{
  "num_hidden_layers": 17,
  "hidden_size": 384,
  "num_attention_heads": 9,
  "num_key_value_heads": 9,
  "head_dim": 32,
  "intermediate_size": 1536,
  "vocab_size": 8192,
  "hidden_act": "squared_relu",
  "norm": "rmsnorm",
  "norm_place": "pre",
  "norm_eps": 1e-05,
  "positions": "rope",
  "rope_theta": 42100.0,
  "rope_fraction": 0.5,
  "qk_norm": true,
  "attn_scale": 0.192,
  "bias": "none",
  "tie_word_embeddings": false,
  "parallel_block": true,
  "extras": ["capped logits"],
  "init": "normal",
  "init_std_qkv": 0.0194,
  "init_std_o": 0.0,
  "init_std_up": 0.0194,
  "init_std_down": 0.0,
  "optimizer": "muon",
  "learning_rate": 0.0146,
  "lr_mult_o": 4.0,
  "lr_mult_down": 0.7,
  "beta1": 0.95,
  "lr_head": 0.00639,
  "warmup_steps": 123,
  "schedule": "wsd",
  "decay_fraction": 1.0,
  "decay_shape": "linear",
  "final_lr_fraction": 0.1,
  "batch_tokens": 131072,
  "max_seq_len": 1024,
  "doc_mask": true,
  "train_tokens": 615600000,
  "max_steps": 4697,
  "dataset": "wikipedia_en"
}
MLP neurons of a small language model. Each row is named by its layer, matrix (down: output weights) and neuron, and shows model dimensions 128-255. Each number is 128 + 32 x the weight over its row's rms, rounded and kept within 0 to 255. Numbers have three digits each.
A block is one neuron, or neurons of one layer that tend to fire together. Before each block is what it responds to, as a language model described it from the Wikipedia text at the highest values.

Comma after opening phrases
L9.down577:170195085100173165146220146120116146137193170094140192097124205170131180118089089180160169113104174149124213155094142131142153091096173166116099087116192140106131099095120115101056129151134112114152088125088131097100164134114135106125117089131174135096152153076128179079139095115144129143115154139159163146194150124126125135134108105123198125163141149217124124118150128138136108093097

Size and height adjectives
L2.down392:124183137155181118100049101142189146126112155093137195150169157167146128093164157105073106095119087072102138098155091193164125127154112164128111085174110109107068161152130108162174142135180118114162078134101096153094122141128074152129155046163152114143097121048091181128139110112089095055124122143153108100202078079059108117098154133114094148140135100079161126149120074146094173132113
L2.down490:152115144153155147119101128130167047052063114111080064118130107122083104092167124145111093164171189158098159101171132156133087107184136123125112117139143142205141137062129052075167097109068069156148105115134125116084151169163111160126127060143167129116168097128116160133178143106116099132093081176168118147116121118142068064165122152102142167170146150157086140169151132092118088117142
L2.down561:114159121151172160131136163100175105042091146123073134102108128115099099172110125109161112164176110145137071135176118158097146096124094150090182165058098157152162172147165067132128140111122109151115118174165115143126094154113140173101121168146130141128109152140114143158150133118118136113155146153210126140148146110148105131187157141125123150108116127178078133174150162064147085102140
L2.down983:130121170149143128095211112104137148092152147157171119080087115098162094101118138119068088166120103092114154124126087089105115131141131107115123127110096156093060124119111082160115091090144126127171131073104095110106165094083097115128122084108161177124145117121148136164106120175113133102106108139049065224130184129103097111116127168095096091130142194148152161154053138116102108136179
L2.down1000:087157119099102096119109169094100099050108109117135157110144132094160122165128116068109067161126098116137133096116121133138185094170085124084123204159065083112078132123141106106115129135148084153157120079152105114097101156118097087091136118178159118120086119114122099118172179142138125125079172148145124090152086118167133173147176144161090188080149145102083173133132171167098147114136
L2.down1068:179129127118126155065158144127136178188127184111077149112076116148119111144113154106118136099070106154130102080129122098117045161145092187134135138141118088116094195130126159187121156140163151070122118084072085147087084069127118096122102136195170110167119179117139112149139141114097144171111169132096072164108067086146126162123212108143109149106158068124138118138137133148114152117132
L2.down1273:180125113137083174161088174106136138188180139105190089092126100131134091159185139192112113170152197082077171150105100122133172135208156173133174128126099133112114119138151170088153121155148135089095095111125167092076139115122141125116124116059128184070135167162122165109147127155062159164096173149106062103125128102059143160149134142145157100126167121052107151128080162173096114192090
L2.down1411:103165073102146143121139089126119172074135124096128105157115108140135093092149111136132148066150154101141092132151132107166117127087128156083114167112094126104149184145094116189127142128141128109192121124083114105174117087166157113127154145115142192154125164225117199095212097094105114087126187138110147135094109110134108010162163170183118101060152123086148134113140109196127169049133

Word-final plural suffixes
L9.down86:146146143105133100175110194186085144183093197086120179074131116104122190142080177144116141120089172125142112138174158077105122145058118098125163151154135143098113135106130150167097164126190178099146134135071123137134151182176092163174111133156134149183125124067125084169056132129110163201087089096096145146119124105170090117095120082173094209153154088137114148173110151158143161132199

Degree and rank adjectives
L7.down3:081074103062098160181056143179164112088121094136188117083096113150123133089136144097142094096138162054187158125119089124152149173085161133116126151113119116151187136133091169196128089138143129108132114092088083092093163133143149142172134089138142134149150129138137105128151094145058171104123099113135143144135125121148136128109167143149079125145157114101118113120124162151133120118095
L7.down123:155180056071126087112085172048120104129091146057208094124087169200162113100105110074107086055134145173113113077092083091146146147107153107134116151126157111145141152109151132137131091150169101149084103119129132155151122101135172104171095146130116133159157093122115154136146131147143126128088063155095101147192110109170121147108121161077097143167098115058147130197114108105136174175069
L7.down211:162137136150213138071087096160143117129154090166156132140101144120159157083119132112105141116123105086109159110158095106093130111157192182156158155173122165124093162062119097154147108104179133087139099098135157126156058132176129173185175158067160176054127132094153165115101124175088156139098081143094079120144087106124137127141131112117098081134122086080098096207065154217090144149088
L7.down374:142165184122148153114102127057146105116202118064159144198090142118164116124116080168085132110110156093127168106112099127162133154152090131147125090159111173117116110126120133135060206146163135137088122128149155115173085075127046113114081085120085156140154133115147110128163135102091139129165179146144145123129151136135061153167119116161131074159098095090082128133101076121060103210115
L7.down733:145157155083153137140141224170125148153143068177147164160115138148148067140119143159161166144106154128144130118158153124100153163104091090146190098104144122209113094021112123114058118098138200133162112152170092166106082136083132105097091117120109132083101121105096108129181086186137142132134087135124112118124149111120132142148169160195137138061160121125118158106129078125115088121142
L7.down1103:133073125109184166067093139095175115119094115088162170073067134094097146142124060110115097103144131053097135138133148163131095170055141125114192118109151086048143167127133102162161131123084162129132127115177142115132047146136115144154105091101145133135125173078184120026131122116163159100094204134139089133086109098071146097175165120112117080138099112040130078101092120124115093123104
L7.down1477:126107116126074135077152119147164075098132123120134135100143088049135094099130145130150152180178129079113123146144131123111096103139105093116154155088086082134074142140171068101108108165083156104135093113080086086113085147132158151117169102123129128173143151077091125046116118137122175063141153123126172109116102109175152166151164107107103121148096134088101145135072151123076082097075
L7.down1511:131085129125173071116143176160119141167144107117168130166120143114120088150082155107170128126134128160155078170212155080158094076104109124145167165151149125109153190101085072083097181176139178137106116186128156071114144133099182129094158118132112118174103143123123109117149092139118108135131092169135153153151139136153090132103118100135092153176096134120066094090175159161138151163142

Year completion in temporal openers
L7.down176:129140142053060126133172201128109142138098098116143107122111112123073082086139156129151177101160115104140116112131120070091135138169170130166152104146171138108120147069143089139143197105146147074117151166122121066124074055123091129105137143165125119147099203107107117083141134091154144107101105039139071118135152125108175076086076106077144067127164102176101086139105123121188134104102
L7.down189:134151149090133124091150114122129125108125119081117182184108108132142118098139147148135123123159126125077112087112132131186123101163135114104139113128128108093051151206191153173157163110184122123159136068125141043099188138129128186166129056140136105166148196104065139078162161186105104157149149157126146111118097118126163107132077126111117161151147135120055127122170126102111113138123
L7.down368:129141126159145104105089117118087164065162150098121133171134179124168092178125112151166115068102133168093140100166167152160146132130114108143114136163130123100120168090107133118121140094148084095105131076143190103135149157114124111134057095148154156181160108114109129187122130133183095112103116102130191158187151147177196177099150146086251164142127099137141095158138119129087094136098
L7.down501:147141110152102159135110053089104109124109141089133120146116114132217092144133064131094130130114134165093111093104119116099128135190131132112094142109105118182092154116096074118101172102169096141144136152163159152082138120126121066162174103173127076126109106161187132122132093109150175169078164172104154129111159147119094164129208081074107105126140149128085140145124152191124155149113
L7.down630:096167109132133167141166094156119136108119158109087132136100178139143059137101105091146159161130098165096157088172109123119138119127093099172107108121093145202082117090143141122110148177131096134090113099131170111101145140071121140117171048107105101105113132118105124139093145077152161079138172171076129068101140089106044094135154118072108105150124166105162167125182103115058100147163
L7.down897:116153101134151192108129150100098113151116107124111147112138116090123163055111109106177168135153163115137093141122153039073114087137177111164121093118122162177126149091124150179188136109094152129131173121165109157149136127131149143138091094173183056143160066134146101178092106173163140115120085050134122139125110147071148085162091134090148189170118123132094189095155103182090132134152
L7.down1288:126126122131183151147159134178095101191173150118096149134066109152134069103113140121159139188151129176154166043103079133126150075137115075155101126158111124110096128135148147156170162118174176061122175137132126077128144077099168175088140104145055169166120076098148147078140121189122145179129098133186133125055113117117184104177092112079114094139058146128109105137152112166143108151149
L7.down1445:137131128083151140094153180108150129091161155105109171104169150122082145109086117125127184150175081132146139137149189164126090178104131110103119122119140139170071089149078141136122092167120200153140170129151142144071150129094067105103178152146060126145107113142094105064176166099101110106116118135122132178121123128140133159112100124123087113181108053095094104113144104142169130116103

Plural collective nouns
L2.down91:132108145070159113085154152163155129104111108123088118122142152092162168075098132136126180126108144122132093124115094054138138083095153103163089107112155120179102113125122168163161124128114059176102099116082118141147151139136158118120078151122152158128163096176108117178176162149156113136149149129125080146083134127158193120075162111139149095123163097088119154077179183100122128152120
L2.down160:113130123092147111166142089180084090074092139180167125149135163160131117126064123087111153105086148085103124155130143116181104089127084153175154164141128121133115092120085091147106127112130137092119171154110089105083114124135156102134182150181144110131186139145197157105129141085127124161117095151134150174140078040064098165137084122166105104111119163108168122078136107139171094076127
L2.down178:085154199182146151130116096158082110127115118178154104106095151136149118119144101117079142124138154183135098152099152137167140121134130097141165140176150110114144150176125109138061122073137134133156133065144077135145135108120087108154131078182069126081111153117167095076143117108106195154086096143107073117142127078145134145114130123110127079073148101152123144077159106148091140141228
L2.down280:111097175134131101123153133163126173118130082099127144157185210118129134122172122122137149072143115121102095111099179102106125145080136103137163145178135129110129092097103133100081133102167069123102194078153105135106117191136090117163066132161125112164148165137164078087142170135168032122086126153129112090145164122182100085184150186101167134077138099109089104120119179100139118105138
L2.down366:130161083149145132177138205156144142116161144123159105153152148159150055099133116098099168144177132114164102125164120155074104109138129116143173140114121111135185097103143170090127054107166087066157160077091161202133141138063165209155103117089108161114138126112136144147061115109115091099057148178134141172170142066131176148133127064107127140152118149104145130132110103188067176127123
L2.down613:105132180165115151121109150145071125168123159109112127151130131099218119131061126138071161100134135081086156150112166133174112118188101079111141206084056088131095153155127100150115152114180134147137164104099075137081129144133068121139128138133153135146192098083133100133131152118149105125073142098103169145089082128155131169103105155154137094076118111169125190106153161109151168182157
L2.down1050:115165140153152151102147156184111110176086105097157156145160099143150111132089150128120126170113094151142109150148169153160144086128161161102154154084076124163094145089138196059099137083102122098130182132133088151140169178121133122087089083142160100079140118082104128106156153078103122087133121110151107137166132132175126161097177119099110131106163134097051167166150120170112108133106
L2.down1531:160075095123125128145116098151160122125151160098119165143095100118165073119171122154172119055159190101132123185132129101157098116174117141131108147149062019151106203122122119150102118127176138139071153062134104075123111130127106144141105116123119216099176144130108093178124120181107106171145187118090124109121107103135191068083118140111151160092140093077162098119136125136132092116177

Year final digit
L2.down58:177168185175084132115140097108108078108142165126166141147152098098158135152149091173153140108117161146203075128124138149125158121129112110111163206102116150144126156162121079103113131144138191130130110095091192107160148103089117111120093174098104143145117098126128132122214110120093145166113102157121165177114107149121136088175113130106167119182127149149111141144145175135122167109128
L2.down186:149127136188104124102220045118122149114103166120104132107104116060193107127141100077102078091110120120184136109118117130122130104104118126117091168114122147167071130212140136095084140150150148111109147104101106139114139144145144098176076172104101142057097144135182131176128113136112138099145091092133150138134085110125130187119111118119146138175154170098107154144139173138175114142073
L2.down286:126133101163175151180159128130145113206136088097111145124126091138124139127089129128117154100174157129098169193076144119112193109065151144133130150134137105114130139126148132132154085135051155097146122168099148094186162126143178077119110133138132129155155122169147133148099132127082119100123070187104151156165114087094188156211105133114100192143181126087074170140143132146114137178132
L2.down591:097096115172103190095098145106065114106158189132163128147062121090165118138157092145177165114074112129131148140154114125089160137105157086144146158153117120142149067170110121136139092117131178062100166131104145173112142091122098183099100129098119102174105114164173117171217176146145144191147174123071155134104137145124112057137144129137099176131170124040149132160112166125131166097059
L2.down756:135167114157173122131145125126116137154077169206165103092147104134104108077103120094123111080125185142140135135125095163123116120088120087107121187121082103154130081150128097087075127151147121137167138116153136161164137115103170146122068107181211150148080164113080092109167138097125114120141104130136157118108120107097100145161103094109130114179126141118162116103104168127156058127110
L2.down1042:151125186148102104138100150078135146151084150106214127143145085173164099148124112137094139117114097175088098123093155126156142136181137113104145170093103122130107123137084129152126087113096189151126147082170163137155152078054072153120101123099119171150087080073119154164218166115120158122124135124108151177105115093075063116119090101083096140130100145118095166089161078162122112092136
L2.down1051:132144089141174147094157130109155185102125141139114123117076099100111151145088075099124126132129056103112113121113131159101127098130080165115151145096101115112210112126142145125123110126103190160136147137131161156139218118098113116108109118166153121152147097142149065145140138116124124136124144234130165158089052093167158113175073187186130118137145094180132170090164137132067114180067
L2.down1437:149082110152139099094120190100114147162127112159155158149105136120145173209087166150074151127135158162112121107123104112141086123081091140096108150127208130161161138161112077099126167102130159125189148128137148124134042165157166115098125181130124120130063127101134146158146150062099105180078107173111085167128163088208162121127110100132150203172102141148189155125100177124125085103113

Mid-word vowel fragments
L9.down725:165138080142211164164140113140196148162084093141104148065133131083129098130143155168129147127140170138126125127107110125104161139125087057114150137132179052125099138130124091061142180161141106077142175098150105124115130140213120119130142143138137173141203160182138136126046165157149182110106092151162082101123096112089181130132144146166099115170097098168100109093149183199089171138156

Word-start subword fragments
L2.down26:095141081112140136171148113148128149131171155126171136157130134105109103101128095124110103138185124139195127124125132102146106130122216082103104166071135128086091195180118189129099173091145155128107121105144113074116108086168128114110129128178089147148127151104104104112184161118096140192198094088113144122169114093137138177149124131082062141176191097153155157089091133087141119134202
L2.down34:084097127124107109128194152117087158133092142112103108138085143077122104194130154128121108078074118134125145103141126174145114111049172127098169191144151089123151199094089118118091156139089157134087103092094136132117096090111115214143162178099149143186145159169126102063175088121153150143128108140145202153142129078118100093145097123122182103115124124141129131089068149058091095176174
L2.down68:138146150190169153102143172146167129122088172095088194136098096088165091130101118200085107125091138168069148177104077082072216139114124117121087145125166107130081144107124143096092246091143163115084153098176188151158158129105131093144121125118091098200136177122111101185210127121105206118132120107153106095093110043100093142090118096133118129108110134114172150161115115171150139188075
L2.down360:127159067179097133123147122054095143120060148092143124165157104067095146131130071056164124184080137112128119129162115164125187107168081114124127084134115111127132061075147077148150109134148108113141187150117111089121169148098099069158099166143153114142125071130142133140099159127095129108136099123100128045101091081104127136151124099095152084104138154123146142160122206121128138108193
L2.down368:123071146099128119113092094095098132090118169101117112122166128164131081126153198129150156113168079084213140152146146114132110157092118068158129116212107088182131163117112173199112143170116120098101138174120108156125114114065098147153128041094138103103171141131174139157099148124117114103177106154048152102104141103098092132124087118111148093114147055156175090163128103143134182167095
L2.down550:162122106138139200117151139117099110157148174147130086150129196103116160165119100129138062099116165130097121138113054110104119171106126167136074117162133112141135169186110138088096164095135154111108098179127098118135201122157128112165142198080079146142099110140115134148150136138072130071142098130092131130150112087191145168050140202095088184155122133136166169154067148104107156123120
L2.down664:216101137098092135080110191093167184132101156121110151111133183124116118145102111105097145102187123124138117085158058154135157158082110111143096166134113107099151168170044080139148132139148116180155163072126097088098121127128146155112103112130145141149097210166169127123157188107178110110079099129121100118178097110118122187139130111161137110075111105132038159104134078164060129122144
L2.down1521:134126168139108101101166090137117105220108069122121142072135112135152121100133090127093161123116136119133080091146172112102144093066135143137094185105095125113120141091151129110159120117093127145164070155076089176064099132043155162151131161128123151087154155149138122110148116141151091100103075158090121120231155178218133131123123185113156145100122101128110150154153135098130096137132

Possessive and temporal modifiers
L7.down105:130131071086178157133128097054109148130114126152206088140100089106114135159120125092160102145130146116109140125135144149093143194139123138100126178171126167103157141097126113141135139073096102092066122094076124150109110102131086097089101084183125138063160122149169194099171159151101122143145117124095072118049168122142156123086060099078140153164134163100149110113136139155099153149121
L7.down276:116129066123139101102140108161144171186169184112172078155124072134117171115133113082118167172134164115180118134140099105084101203110075133078084117179111129122100113180087132080034159112151119110147146152128135166152129100084111137164151126105142158152150132107123101144133116076138111074134131094222110148136083118160125148058142155060110148145157096134106076068081077144080133124196
L7.down388:077083137178188173123145107150154149053145108183096143176092178127180073186161158203138134103133088095114096078187167203076102095145094083125104137101072122137085147158182101145141130133093151191086124111106129164111154137123136134094146071086124117084167107122110149077142142106098061149170131118114131156134140107094103128156194145096151120109154095118154132148072118091128161150136
L7.down417:148095116135142096115119084166114134093148144130096156140133184157142082105148118112157147189155133160197128174135131122083140077084150138118062124128100151141113155121121160153113105078195114106109103070150134082162055130132153118106109119177105084086075108121119123131137100146136121136152109109105074101154100136113149129065100145153150142141119128127187101202107072148187127128071
L7.down954:127101159134165076115184074088188126163112112116126147162104072137120114208097119129101119130172127118108135159146160068082098096086151122145107107103137152138153102125196178121016157191084132081079129127114150152120111172095120181117125116152186154122148135173151096156142167162166108083178158135123132065165142126134153161077115128150119147082145147089179201164118129114071113125119
L7.down978:165127146144079079148092117121071160084058176187145114123168138102064094149108072117185078131194139104127164124085097168080138156091151099113075117088126109132118105166096109142108086187163131144207093102103157054095095113149121106106097130111146142174116109133132102108136147114078131126150147136103080119150068133147137144212074103147164135153102130145180101117173153148148142122119
L7.down1308:155198102118149108152181125099170197215050170103128131143119122159204097158094138118156092118142143110143100146209091111121091138133124131072159135133110111137156132143130129094108125157143161112090127142112086098198095182161160070097148149182111141090197091112194150084102110155145143144151136155087112114143135178163215136132074190101119115092107156122144171146077126161047135110145
L7.down1379:140093142122088106138119137139139092132127141211128147179084113101150157085097146153130093113118160138109180066128111118123127195115150121182136157164103115103125109144118189081103146169171151145065125118163132107111128162087143149093119111110098107089116135149126125139155135047151129086189136146105125073081143138118178103155116116156086138063122135117190147164150097086124161116130

Mid-word name fragments
L7.down319:132161127153165126121120152085134156206087134121182096126093103155169116134173116110176130120149127144136135132134085101110100111098087145092113106095128103107116102110170086182107055088114130200119140115178156149142185103153151145095116115090148117140189118154155148103133155076121136102117112148093125119070171122152032147151092117145138134110181173180138145194159190126170117150159
L7.down467:093146138082097080107166078214170099188151072130127114164086129114123116146167117132120128111073187078082098137066198114133093139091155136141189142181112138144140103091104075178146152094126106110102121119130114117119136100101151104104162113103141123119135153125097099154148093166171116118138163100117085140141104111179121143067174081111143122157122103123100109170154129132106131160140
L7.down827:113148160136167148122155132112122130080072156044165048164146147151114132079120120146188093153135084101104054166144155123114146110141179140191089117076129144116175143172129147078093109149164137119161145022173161127168206156157124093106151147135146097120118131142106154068150176145141137084119128170122072115160144122159137152118127128172138094121148108131086082135143180113131152133075
L7.down877:103159154125157161149087087089149138150111185137117140149189116123162111148129125171104153101173103194090120131095119122118160097089150118126066113079112098148165066146111089118134162155159127087127125115116126164146105166118097123091120149113111140103207107136169194138192151167127137096091099082149122047064096110137130119132113119177121139166134120183164155132115154133126134135140
L7.down1073:128173152089127073107120145128142126150147138127156125144161111093108135081124107101184118117167094136145105123146138093097190127170188088130155126139107101124113147089170092201112145127122181150182132111129126166111106088131127153083092141102126123142122121120101103125085146147144115086111131114148182167149080095206217155130100132117120109166145156123108124144104128167123161155139
L7.down1414:128137120117064079168159132091159100129150146110157194194116092114061067103132193129167169187089209120118155095052116140097181078182181147089061167154175147127176128109113158199120100159140134159153142113148173081147079122144165143136140121104145114075020099105128107147150119117097130136110086123086125095115133118134138147093142162140056187178139141175118139121157144118161120119212
L7.down1433:136130111123049094080169136138121096144139099159112154162131112138068118112113134107130138195149157117124091128144159201160147132139152105108104071089142108132164139058119126173128127198168112128145136121159093119157175156113170210148147134130150183102103163135163122137142114122098113146166126149076126087123158153125163125101109127110059082118123107099166081115155190079076107119173
L7.down1522:127158178189080108088105156112131143097094100118129118137167121188125130155089109115126111105090149149135143131063125075173192100091097126168176121160114165080107125164119136148106094084102125167174126169178102170129055183110099055080147127083123131144076141097169117161100111088106127141064092161135095131111123129171114056110112131134122150182119142133135103145128095099197156171104

Possessive determiners
L9.down433:172186123095151124150107115145203159146107120191111125177125180178154128160160167126095133104089120099143091164114084128161109139166090092130130065140160173146169122108168151127065144079141165190126067158099088133138112174125096113104224108105077132130118160148121108161144099188152170136121147150132140108151129147097169196148115116123110094170135065128148181173077147110101127103111

Plural word-ending suffixes
L7.down61:087125144204119141137136132130131139179121177051124086140105084139119185092099085131157094092072162137126189049061119128120154150073100114133142113142168133162158150196095141097128137145136142116124121148141136140140109130083076114149156124107124177149157165114089120105137151154125128128126153117131118088153108082158108096094106135149092156181142121054177106131133102081137081134124
L7.down230:119167095120170115118130135139102098176010214164136175186085128113133144120155080199140128144175090135097105082160110165189155102119127053104186149117142102113108128141094081144134155182109115100109157059126099180062093105142148135175181112107131112138176095123168151149156155097195170117119129149107140117109096120165129175086082097119152119106092074171113167122155113082192171107133
L7.down616:079150094116149122094125154106139071148160069067118141189116124120065138095176078129173121132171154159066168116122158108142155138170110153127125174144098129149116149124145117067147126121089169093129150104115069069091084137145091129176106166067099097085156094113143104152133191116091084149103112069081188125149078111149176073092148121122120204108093164106088140144174148190119137160136
L7.down713:109106105120128136117181111136093158124165087105147169115164137187121089111136067089153171122159083138161099188150123161123150122167109141122139134105076123154133134126175127143157133157154084129155128106111156118102181156093100109121109085087104172109127121075092135128146158139109097147100145104119197168114100077177143098159136155165133190044136126118107155237084145145181116096160
L7.down942:132166115122207122132136133169127102137148128119134092153142208100107125152192088119178158117188137171107207177138116173108115145127084120106172098169105109130111111191167156168111157145174217160164095182129133170122149159068114187107125156135160142156136144136148157085108157112128123141070095124143147157087092140161073021150046145124126165117094102116184137137149105104091145158160
L7.down1399:137164141165102127176187140114133130143164173097170123054157108114111157138114120138143142117112111095125116122121144133169102220115157090138115156033136137133145163123128131171099101082097133075157150132077192073124144096121133156144182130212169113088156113115055139140184145113111138133106174148126128086104142123152100082174106154114117097109129116124135177102209126079166048150138
L7.down1455:114158172216114138141128101116161126202142174095170150171137150123129203138146122124156117154097151066175139156191160087129096121053103152062110134093159096117163121122184172105072089094127161137167083153084147120094140179115094134106141122156137157090092132097155066095140109194100129099135193143139114119112079106091118084123062157119097141119110120109085121101142194070207095128125
L7.down1495:172143085148139118120149113112096126160082139172117108164132081116112087097109177141137074117122095104153106209125175155104102117089136109077123138154069109124156106108132138113097155154115060147132077067081085136159173097147189130096131098131184136119168116145157208157130213148114108088069145075105198121133165082100128152118178121111104198096146165125145165132107142141093132128108